MLP neurons of a small language model. Each row is named by its layer, matrix (gate and up: input weights) and neuron, and shows model dimensions 645-836. Each number is 128 + 32 x the weight over its row's rms, rounded and kept within 0 to 255. Numbers have three digits each. A neuron's up and down rows have the sign that makes its largest values positive.
A block is one neuron, or neurons of one layer that tend to fire together. Before each block is what it responds to, as a language model described it from the Wikipedia text at the highest values.

Plural noun endings
L5.gate928:088087107085107128178146223079082073113163092130127117072149144192149093070072123153138160144072121105152148102068109138082088164100126126177111102161127167121149081135134156079082099148099115149126168113109101188156169122085184126128117149081152122112184131105177125182097144179121118177119078128143181120103101178110182148144178121142120175126119116115142186127111103110157119166083069104123079105153162058150123115122116127169119124147099069115091167163084150076119142160126118123097138123140142105165150149179104047125112150158117076156154160141166105178144131083142088141
L5.up928:135108120093066101131162111085127106138143094127196109121108109169065149136160090136141106123142129136125132163145140145175138094128129137123162142140126152162119123047176145116112126180096081095122156072173097118159151089115138157148135098035170115136095118097130105116074096141196140144128123107182134109112133134124168137096050114198183089076136164096108210203111112108126173151116103121126135172145126144139081112139124120117106091109125162122147151152125141108135087157169134187124142125150139139130159144139124111169139115101109107150129129203146150107136109131157155089
L5.gate1148:124106137090126175180142165129143107117101095123137076070140141142071142124142109094140155119147076128113049109217096105102216142175133159163177101140149072079119170146150138148103072169159124119106130133150143120148145115155124153093079098144141140091137109154185113128117167126123086124130131130080130123120155122103145136115162152117133114120115156076078062098104130109122135132145165180108169095104113110077080159092172133127121152151153171123146144173128066115156141051158141074136114079079144185073116126159096164096135148096128140099092067162095181144102017113083102082
L5.up1148:142125074117125154106135146090091085096085164128051104120159113059130148156113143100157148150178151157143098114145106151183151151155111133063137156104194134104110159148095175228138123157166074165105167182197145188146151115161164183140165111123113105148164100144169091142139110163144114128109136084062111055094078138099145109165161119092077150112147082088129116136151124071157068096156103150086104108122155091082059093124135182114112125151084134122125130118125160114183164080093129108164197130081128119102140119106064159115107104153090108214170136158129119159082110178109101144
L5.gate1741:083123145125068159156095165112096089124133113140112076110179085134107098153162097094110115132075150150157117136085105134155122138130125114127149070180124143100112133122140142196133129090086077132201161153157184142168138155146130134095102134091159136120133161189156188084148123184160094134139182072128148101134147131104161088128131114124136113163121175092102142113138117106201093139133165120105156117098173145124124193123146116097129141148121150101113155181160196098185131141155159094141148074097136191125091060122085135126156097205161126170076118187119102147090094103074113190
L5.up1741:122202128080108219158115167111146160177087079181112111099149106160115112106179185111127146166174165202081088165125078107125195112071161127171098091115141082149162129097169126173144087190116097137105227104147111164182156101186168175077076074127180103096091106156194155152116167106123082111135139109105104125092184055117138109129128102081057155135075151079076142055153150098168159135169141168165052118123078176158106161116196138133106110158132141066129121165075091105215106106171138107119099072083097117151101092134128160122081173131101062151075108148117150146096082195078108094
L5.gate2118:142138089119097159087126139113086086216092134076135105120114090057072059120121090081208086119146160187113072077185156122134142117088104166112135109123094129161096130187130120137084105153091183108146133138167142137127181092133148101104103122118165118149087133148131173089192171148140141111112082096107080075079101114158141120131073054135132109177148179146151135114112080072125118132185187103111122117143132152103077143139168135120105068129151143098138130181181182137132126155118199113142169082139153138138124180144119147140163118150154137139152128114149149155109124158119095166
L5.up2118:144150101092153166147112147134107168139123112072110077113172083134121098153134062108139171167097108145080128145135122161116088081105078111106133117141098089169063126112105145123139134174103094125182161103125126154178144113100169132120080114164153203155110137093117167134084062099107127185106159164096084090084187102132109123111112149145169115170116133073089166120153113133067132116180139112122136080189149114109117208129124143145145150150165090134087102071089189141101173081102104095095142108114098171117095123062148168159109153193155137141126143072130121093133134141130110090

Plural -s word endings
L2.gate49:170149148159161115160121152115132062123144121141109093104139134121160128151148062167138123131124138152112079118088109145133119170090131105124166051091126155157133099181169157101088136144078129148085158099123171081093123181180160088074160140188111139127100130173207103088115133118144149162151114141120176160089139130095140081200174177109103120112133093193073140130118135100154121105131145102072148101134171123172076092118116116126059158166156111156153145162112103147139126145090122099124154123132149111166132079145047157172158114151175076126101097151189170126042122099127088099
L2.up49:151128147107116186160079117144141105172099119179124108104146152187139112107147183119069188111118156115136135150136134087189117164081139147099119135158082201160120064158198135112113158096127117137084107109132095070155166109185114160104143124146165124110139121079112140088133176209093146119079150132178147183123116157126162145184156142127096161132176077140076126134082169100162158125136064148127162109144044069119168184119101121092093164099143120142141139096125151115098174146139092081129170161110103084134114103131077138103068087110119103088115128130119187135079172157136150152
L2.gate134:076094115131075171150118161152159072134130128109168129067170127186176116113141182188151230108146097095153140140127069151150105139187083155113097085143121106122142104153116161126161080117115113145119150186112096117146146112153181139055079050119119142103103077146133123105149148167119098093140174175132114167186151132113132124163148122139081115117101108106151113128124141075083084109112164150111143126086125132138116129177178067148166179253185092093115152144139134135166205134201177154159178150051117151118110118205063199182169148174118198155156092073156168178111095166144109093
L2.up134:121166097154125098149158129150130111121126137142082105081139100054116123179129078128137137152182113135125126116114174130168152111092183177118137119110132092120168113067130132124144094155121098112112190142133121145182130135169148119085114157115152135060164145180106112115113136165178080172172127129139116133145131075151123111134151172183090158115130087139085135120121167083187119149119172180126150138143122184090129192117106098148182072136150163123131113123112118179116157139104092144134135166097110107195128101168147177116121097161122167158110029182119123081109109189089118141
L2.gate279:141114109153124131164069105087189154163085145115087110110139081119164142125135133064141141115106096090187066118141134122145164094148141146156137128056096124087156096104096121113140078149139165108166130181065177160100104119116113122118059072151173165097139204192146147162083108113075147110108158112156196119141115133092113109119129125175105132161094151136093127120224139134141116123112159120137159072099054076150167126138115106172121177154130130101109083155094116127167143155133130138042151070140135186197134157214150181151170149096153117133171150109193159166130090121098134122
L2.up279:162108084127097169169113129116183136191152090120141168111148088107149236110105186110121130130115124138110117079158104123077131118112169114130127126167131125068108080100105165111143115142138139098117103138131113186062129136134120143100141127174091067159146106158198149176101079191153144123135139136128136133129122121111112118154145176114120097120093076080139165124145160105140123207104148131192161102143124141078155121125080148201150087117123139159117132125100215141112089152113115113113143052122096175183146136231155150175115087213116134089141170118151138138119152090109103087
L2.gate1164:081151093142148132130171139097162079098114128088121080128096117168153161155119107102135134181107132163151104064091173102089163142121122111104108141139134122129184066097101095143111067172076075147092156099136130079154159086097150160141142138161125141140133108135080114139084091113142143088118131069157168162111110080155123076107088112102088113104176102139100112168113145150177210080098081134121135143174074096119166178087178179149139130160188110166091148070102178121121105144087096123184128149143141211120160170153199146155141121118106128118121144135138073153155163162118140174
L2.up1164:042126089114099181113120162147142107126125139152165155165101128098114120144200081163145147044116071144176096124087090126164122136113114114066109107092126118163108110127126134150148213134174091078134182042122179208135142117072157121115161188182152065150096112101113151119127161107207123117095146128074110173144168115145132101161059134145133158094170090072130045110130122158103095124148123092138121166118089110154091111120178153111098138160124110106157166174167114112150127200102135118123121152115120149105081135125121127084090162096181188089158138128095169129125065096074130136
L2.gate1233:129155146135169174132099117148149145142149168106092112095154096151128163131106115075087149168139128103122127086155162174090149109155076120124152110160136129175141142114125069095119113074144130126157108173145094182125124128163089125146109145132107177108191049150129130097072097158140088169116124100090100162074143089102151105128156139136100119115130147131109137062082080140128131150156077132171114107150102159088071160133095130148088101105147084178128121109120064188154096087080159125122171149183117145167100096144169106208094100153110125112098130101171130170143121153106142109
L2.up1233:075109143148105150141149137101163122154149157058107170141004151166146176075167156077141116212117108092122147062108194111105145122108068186136115164195083137078155127106094142146094167147111100136118106182084164066189115136179080118097151143181165144119082096150126109126149141169103147085123113133096117139136114090106139158116051154153110131067087095143170145138085124119141117131104124139121079108057135168157090170136111093125179106156129063140148141126125122109171130176190096121173173127129123108146128161135096130133105144108135113091129164187142163149097138106139140143
L2.gate1389:082144108151141126119172223081183147156134131142138003106191107103131093178149093145124132184088116171126084175107137146145179103191160129060089079168120154086176138159099189147169066165116170128095190093123153122190132068145112178084151091122168173101121127159152108143112219124103139134121162083122157073078136086129155158174143116087077096117101191111079131116144154117123078134111148143141155110142122153106128218112159136119122108174089120167112105116141117141181104104098103101136096135096128191101099091123107163116177076141136143154083111090089092141133094158090093113
L2.up1389:129159105156141199078162167108098101121160112097091118092103105102138116137130108074173145113130164182108116168204101096095157120139113118158110070115129086106111130124146179150139103123084110134191082131181107104183184187161112138143100159099150214069155125111169112084112141144086138091091115114102164087104125129103174164168089074083175133118133191095106171186100148083108134169157133137098159139100148140111125161128127106107130121151096126120089073146172141122093143143132163116128165081144147136126103127164066196110119100062138184118095154145107156093110112183162136140
L2.gate2266:189092146142153099115096120082089166170096138145189130122161106192089121168120130143124158198099096068140149132195110099156119075078141141193100036104106117120162158112160130051175118090114117104121116101081156139121091091084081185091117142160152122138163121138091105104149136119080101141114096116136098153137138126132132080109150133186165131191122087114099142064099165124148018149137144089154182149137159144173147103119161105124150123125132146155116143102094150129167195133104100183150148147101098170112169125130134150083140087101169140132133105106134110150109102141115090152
L2.up2266:119104086128184079118118092140132156139117127067110092143114104196163137104152070132084154106115109160162106105052115122074128153127174074166066153122133156129098172132070074169161135185139103126052191102082125092159219101131154116095120111156145100103167041117127113150126101169137079158129166119106098120087124135134126127180106099165117092112117164124125158168151102128123134106146163140139194145159147134137121133148129088175072150159211085085124152163112137120146072206163080111132086182160127065058139142138124119116132068132155121112109168128115150113082130169129138168
L2.gate2309:078090131135111127127075149120205106118126111151124147124167107111136123131136104068116123156135165154152124106127190110187052107084131140255185119109169168070142106117138132185127099131171077121106145126109110130150104157053133149100097107092178144150106136140123145140080105099138116092165151162173078162123148108051173075118096111161201111078105036136161162090217143149117105128145125121175150123121075124097096103098170162083151218101109151107156167113108158161176173104159054126109167119111137121127101109098113163089144129129140148145085134139143150137116104127103144136
L2.up2309:131123147156089106185165142070097092133118071094111082081136139132157131135115141174085125164125110151130189126104189100081131104105152134130103094154099119207125134095124151128102114090132104127130124103086161134135099181140068133061143087132154148062115106137131140154075108118113159137066114135137107154149070113101052122170103092079155093090183103143117129127145151099181068086105118127140195126123139111131103062185124105085079117172222121112106117166146101137161127140114136101160148103125133170164134125180186113176119116131145126134109119141093142162082162101133056097

Mid-word subword pieces
L2.gate351:186114160160163119110079199048149239087112112170194091122163118109145157137115157096144111109112102115151099158155113102114147129155139073125069154151105155134180103105097119148089116110077112185145135144196133144130161101080109127076173112129077159117163151120134060091117144128155123082136114135123111152139126115166140080096101093154135135148099157094155168150202095092110070130142168130127141112046119118129097152103090140141102159049152144098153121110072127146039028154156162134174090151134116104109056209145225085107077097159129180158099145098157149057167111139104123135
L2.up351:149140052145132051112142091151170092108067213088154157160149156172153070151160129131192081089094125162133177194095127108157116132123095104158059122100186098102162168097099154085112099102107108149170120150069132151163151128162174103180100093166125150093161123129116109188128196126075049121154121182092120146160106113122222113160129190154087103138128087133092103056120170092095160149165158129136078189156176114085129152121097079117079128116131092134161150163149132144114142113104076126159151166115106091047056128058195090151130070149155090137130123135107143166146123160139142117
L2.gate429:134118171150157130096115082057146149127118160119146105055202149126104161156109107092085091057132129179121058124170141129165156124130072107121142132078124120107163184176130094162085115121103096129116175160119105127136137098124135172062084057138122142082113129087115130152065103171209134148151051096094117095120155118114117104140112102119144108106074127136094093129144165123147113115148152143051141164138150178157110133095122102187122104156115092146092185090120117139122128145083136078122159169122168120120166143121136171105017079163148059101140097013089127108104127135112107119
L2.up429:138167123130137143107142161155107124175155114128139063111116137119164112126135113131160086110108138084116129080086121153169099141079177153155097123142138126115144145151104127152140162146164111155110117095137187109147187058143151133094131117129139121089137110106115111156057122144128108108158135188151084104084110101114117168087117132182078114135135150159056113136172096137086154049112071131121153122155099123177148159145161092102089125102110104137170168140170107168063106127098074126078132111121069126136113132122127188134183169102092166113142121130111167197158181102051099117
L2.gate917:098088138125194145065134147142104190124141174101148102121157138081137163175104128172084211106150082126109106096135103107132123097094199161157132156222075122118192141146096110130132157139150091108163161134103082086112137104125125157096151162127154140108118125171091120159145046096153035119144121125161140123137101096134175139166130111148091131113142144114120161071188128083150204124204106112105096101076098094105119125167088153171107156127156156124174179106135180130128072106147107103119095155120121092139106175137195068078165164118182149140149126154162118107109118156142143092
L2.up917:130059164167125140116097181105105160117084093140139094128104088138115135083112101137093139112119138112124106146136122074107141128125121111178142086122123111147152112074073149132133158110165109170106130090129219156113083136144124074111127087150146086149112158113144087138144164101143098083123147142126138156128118188097197115140103136129068071085169129102073120179147113107083151137116107152082107130101120093193083167161215122122098056140153120139137052142140127173191108096133092099169099158147107170119138142139130174145129148088074125111132060166096105210068096162087092123
L2.gate926:088152119120125026095146087067098178119107148176145150111117111110119119104142162127177140098152145108175132130121138122100091196059139105157103119134156144119140115099170134100049096117082144151094155187075148094148100071168136138126131134102105124089133097170120145134103115094121103150084148126135102155167170098146103078104132099086104093122138200134159120134186100103071126097156068182150127165126123116160129118071167088140175132111116148204097163131138085126137129082091133123105168112150135144088108110111107092068169093171102144100156105115119084125106070179136123068
L2.up926:137210152105088111160164049082120134080148140067125200169106144124100082052091132122180153136134146126166137160113128123117093126128163145098125154106135144173192091087164150097060119128123095175180133120082152104128111104174157130088201078218116119112164140113112111116116093143099168115128152182122108206115131070137108155141127096113120107172133194103110124133132135098154174144065105173134076176098100168186118106144145144146110114097144179100102174144114088125061076117093151134162127088078063150141127106106098153071126094188132160186087182107150090117104078129114137094
L2.gate1327:081119120114147139128111104138151184153089176115090138102109184062093129124112127143162119103103148102123075122107153129145068086193134088160130072101134127134062157128147096137106189146145116143163113142119113118154155111134130136059122103139138112019081137127072103089056133137142143144083147118092136166103138126134120102124145132138136117142134191090147137092103142172141159143117151132108144130108168144157147139061135079177163050109087078141127139152119106099139144092097112102131094114130140123093162116124052117127076125182035134126109125130123101167124129181197137140
L2.up1327:107143135186140128127125123149155079143149131117049144123070089165104124172133095092152143119144151176113134108144126100105107158135098132086086119177153084132138121148103107131166134128098162152155167152120152156159169128144095059168180146144172126101106144108125096098104100140139136128108140141016126134107156146161052171118170172149173101175129143154132042189157135115119186121166141100171120126139148123131136120086144101078092167128111125183092143110153122159107085120155000060135120143127141148049130129146111128136171148114179081133139184049102105119112146159145065121
L2.gate1501:092091168129123088108095135151135158130143142050106109157172137141084222126175075142148121104165087089047111171136138183166111154153114129118126116099133112141162149120144115156166177104123095078103171153152155188166068039177114149152121123164081098155146146134121111123078112165168118141177191143095106210108140162160117112040125158111110046118175133098168097137093126126167076081124158051121150119154136137087098140134106154154074087150141151131078074136136129145190108141120163164058143117102127147172107116173122121105142130175074131204134134134109114115092078161115124159
L2.up1501:062114156088152092114120144166117091153097097119155110132175143122151110083178099146054112152114106134089155142122113155083157175132106107106130180139157129119089120144136100142101131068090126217135119157127109188195117134148140156147116146102153119133126132134123193101097199108147158172108158085094180110095071099084122124124154151146191118132046100145089171096082098119116023120129076123132211089147164177066060119096145125134130138134131133084105125087172068173135124114105148174128113169138155079124113122115141129076108109115158158099135131106116131115110101096105158114
L2.gate1734:087115164196137152090127160116131119107129103106132102193099194124084116133147099190144102096114129166189095149080092107112080207149102132182149092217150103123146173175120163146126121093201090153177141154160137140100146119119129143123098159183139124125144103126106139092102164119024054125097096158151107163151163152153092124063134148106149113118176149161135119112121118058180140058048157121124099109147147134131134120110134146150149090128103136121111126199221110057112136147181080155134144122104118118113076132138161161167126181136121143129124117116088150176161154108066156088
L2.up1734:109136128109140143101165128155146107178160182173146078172111143120075161187108106122147114122140132152117156127103109112132171155073138044139052095186146140150149161172122106134155145110174133097111182139134138184153092177123096075079089138216148135169142092124108167124162159115097126146036128154122190111157138133100158086053134083112118113120157127110166155098106097178112119129192071119180094097136148106148191130133159128125112157162161151201124123101141167145101110140123066097140139146092147125113142121170139138161142055134105164145095112147126152104149107131104113117
L2.gate2217:062048154118140112123102176152141119165117192158133109155157100127111124136105189135140119132136144069109111140140081148102133182116139204118149155136097122147143188168162132039157100145158107141138153197134117185090161117129048149128097091131123128100180117134138138071171126090123132097118129086127128157149109130124142113107138134163183043111146130107124096144142143063165133107042166093084110114158158092166153157098122111183132088100143104130117077152118062099162178137163116162120091131099141133170125135112047110159094168079163115117103093115097127117149096046137102121
L2.up2217:086086142113104083161113143097144115159110150168178154100114126098106155164202155139124162147119092173126081124147109082100123134153176142121141118123173140143127072160145192085113159116153111139156130174131125130151112110103120150047130145112129125144140128099110148103088059110128106160115139180078070095162139073136104085116139128166143096102099141151158143163177039130138077089145121088100144220179115123073066150135122135101078129066153108135100142105103108164174105107172149134143129133116045158086081142057057092126102099117159134101101097106139123182136118109087101138

Plural noun endings
L3.gate398:152104116085100096187078190124124097101085156125103090075184116139101081099153110094193120122151153153119105141137199117145143108189101142091149157143171108045147143181145089162126125106117150161152122103159118134179126126094155168214092190111160177097132102143158094118130171106134063108136116118095170101087122152129165126120078115100165108174160108160089040086085167139160115130133192127130107109104164116106134083131161142151168129143125161133140105147158190137128154107097117085132131113083178158078094111118116135082155132157105097145152149132143158085160115143104163165
L3.up398:118133079164127166078177142113115093188138108100139126117152113078136181182117169115108163141097064095079099159151092109108145117143195113177117115095165048168089108112176164141121159176173143156087092087139132130134103109067147183136102131090121117094129126112199152086118155121146140108081148140139152147076118127178136180152143114145098071172164189155099093116066116122153111116107182149113192073094103136155091154109162128130069107132121090067155118139121106121106090125119099134149164098073144137084128215140130133101094101138141121105132106121156181116119077198103088118
L3.gate1502:153112094095090197171145191114124083153095129125137096095177126141140101144153156038160127135107123129122083122112081134134133129151185152143145102105171107100158104099131116147178087200171136133091167117144116197182127052157153180074082089089156161120130110143152120088139115179135135165160143103112126145135088079106137160141141169129111112087079126136099157147076186121148113175170166150124119152077149150108114132177164094106128131145116122144111157162140144138125176094119125086210170098090155130153144102163091176126146114122063107171095094120134168108140097147131152080
L3.up1502:104136114105153173109172151129116081131094162134087133046152118089132124108145127126131134138075159181142115149098182121116166099125124148121121139130129096191103108128131176142137157178068145145146159127169138091129103085172176212117159145135181181086154103190111065118166175096118096145140160168130136145153146064128158071117110105122167128123146033133144083136082160112182159180139173176069160187134117142114084156147129080095124095125130168149174166124137090172140137148162109083144137136106085146168170029158073147104135062157151116137134145120077181155160104192128139173

Mid-word and mid-number fragments
L5.gate582:147138140107110119105124128121157138089102105088130059136096148130166119173094150105123062105162141106141121092126125154086158164110130103099141137123183092141170069169155150116156152138158122085156119159144107075090113085152136161097142102144090127123127114167149171127117106109071180141167127123129091135158153170141169126106131116111144090122115102112117200086114168204143140102135098149136196128137127176144169095105109133082085087125144088141145094117091165071167111132090176166154169114044117151075113101161166129139115139104141175118100101136142144108117093059154171149
L5.up582:122096124158116108178110148180163162179160105134099124121178187128148121143148170170092128124084060093086181164046123149062160151134096113098140101143184128174162102142095080071144104135106128129187111090163087119165101151109150146137127172135102167154192092113126159186178139141121155113152174129141118086110131118089097124178126140132140079150146160167112133127168137073160112144123128160131094132031091168125137133172145100109100115088128164159110099123175136145102128136178185136069140128134079149123102128175155122123166109092137134173169111176173135068142142201131137137
L5.gate671:154117129114077100123120080166172172095133130145111157147142090067169085090107091053112113147115168088108120045074096141073160116134208180191117177143168087125159098127142082109127154051156084110122118160098109156140098111177156089163117144149094129123147147127120111127123142120133134159135171132111136105123160121185140134149123105100099181114145100121050080142139152132127156140137114129099150075147161121112115189103102109083147112129144129041166091136063104154129114112117141056146146147126137193149100153102115163134138077084119077079114175098158125124143135181056116082
L5.up671:148122103173159144080102145118184141119079157124062059137131105076093157096129132095141147152145049137107134137138089189131199140172108126141095093112135138147117139072180136179167080198144163120131116084101158148147156060196160155163200103130178155157098115100085161157141084118115104149171094102117114152149105117108170143145178151188117147142158081086114118074095143127157168130147157160144176095057143138189093109141076105149095136080196111135109111126129131111156087119087119131128167176153128119104089146189146193076147174146098190182131120116144127129108187138119178105
L5.gate1804:188109135152110160106134155125117151140129158086150091150146144116117079121090155159122129081092097117120146154116211130162117141095161130080159151150077113128162140129147151127116121165184122192092096119139133147141121114120176098119135120124142086137097137165089139082065154066141161081114152058139109112145095177097103069152100083129188112066192150119075087118173156200139124132150109103134109108140052123096044147127128092127106129135101122199137097109116161142088121140135146161160100150096146195165128054194134186140130144102137193077111144096138055074159150122153099149
L5.up1804:164077082130119081099137152133110091174147108093107092135150132123069091202079125205174168163139123173058136172117099108157178118104157073117107095175060100153129132082113096099069207167095156173167120125103091150145140142102090113109071101104169114148074163102168149126166188129111119167199162163117175154133127171068127121118069077151130179111175102110111142144139105078139071148172147180155178153141114113058098175132127100116210130143212071162079138157129130072131078145116129144135123098138088142074105153161094133185140112093169158105191100162155132140108081141086102141
L5.gate1915:111152121093115167080103111181177108135135135156148073036137132149181117152166198155115125117167090086106114110134124069068149171106103179087123105180155118065081053188103154121076140138125139087100141150151117117111102115136176141088134162144147157081149099184145102186152193085129120124163123188134165139133141106089160168137186135156092120140089133135106102179109123210142130136059109138126088056119095119174153170128087051119136118141163150079161085099100142117097132134172100098138121120133160092099119100101069126069064072091198127048123129119166137161146057158116135150
L5.up1915:091160163153135181156151136112180205111149127083087134124178067113160144152143084151132157103198130146103130121089105166171152104122109142107169080071117113120129119139135177122120159073121087084088110145108181167145110125106099097075098086166116101154150087129149124122156192133167115159044113135104196205064150118074166151105080094193201168139111121175140153097097114133135141059109093081104126109106121078140133154091155111094130091149143101152091117122100148093146086118112121108103137127123126165112168120117146124136153088112095163139145109147152139109130102148096113145

Mid-word subword fragments
L3.gate1972:165127113151093139117055164174138131142134173040034149160158125136117099123170099110150074123125140117111074131044138156147156121139137153150106152183118143123187152077125118149116128099127151123048112151089175116170075125112165145151176086127124128117093107113145134140147137140148139138089144070111140113129092146153102146116114175093153147086145145140124156115142114119111119049130195099160090147104070094148148113207079137137169156182152120124173136118111084179139137144124118148136091106110086086124131134136153104142087159058129099166150177109103089108076101130154158101
L3.up1972:117136138102117136147078136183092170127147149153097111152147122123104066084161113151069105153166146096150155098130125099129058165162142095138119153110161105160120140114155148118083152092147181163135161179141177191097161133118091097097110140171155117167157146105104149170117130115114143154104173139125134113141150172096137173098145101111161138147167175095122103143078066104123133114054103077170137150168111169023150106186184080140106156158081180124143163155135112070117126181121150132110068180101117099127128150142178079160137094128103168138179173193129134193152125144112112092
L3.gate2353:078174135100102172043191143082120123076167109067178112098120200149120103123165138168095174172118144095163142135132129100214138123136138167134122106150118180189091182137119190156136145161140196093053100165102147162189103089115162133146143123102062165103136126112151167175184130102154127087156180068162135150101061114133047175125173140142160138151111148128075125180106221143118092072167114077130123119136160144134092184146080146117127179151125131138154148145126130156111165194164107148073121167152189094108060103099107094166110155144143127104136148147109108159177089097102110063
L3.up2353:142132134119098097107227174136141128121108135125176072095112146170127123100129158088128153186188141121193166119175167130144199051186107137145132150162107146146165166153137121107108165134101140130166130150060115160150113237140122112138109173076104122113129149143096150148182168165121113132126160114151166155181113153165150160100090039131120149072100094184088161117114113193150110078068140094095136119136119121126088121198110099117136144135157146095163128128086147109156137159161122151138134136124152160141129141165158110139081192142160108097101128181143153164092189159105118135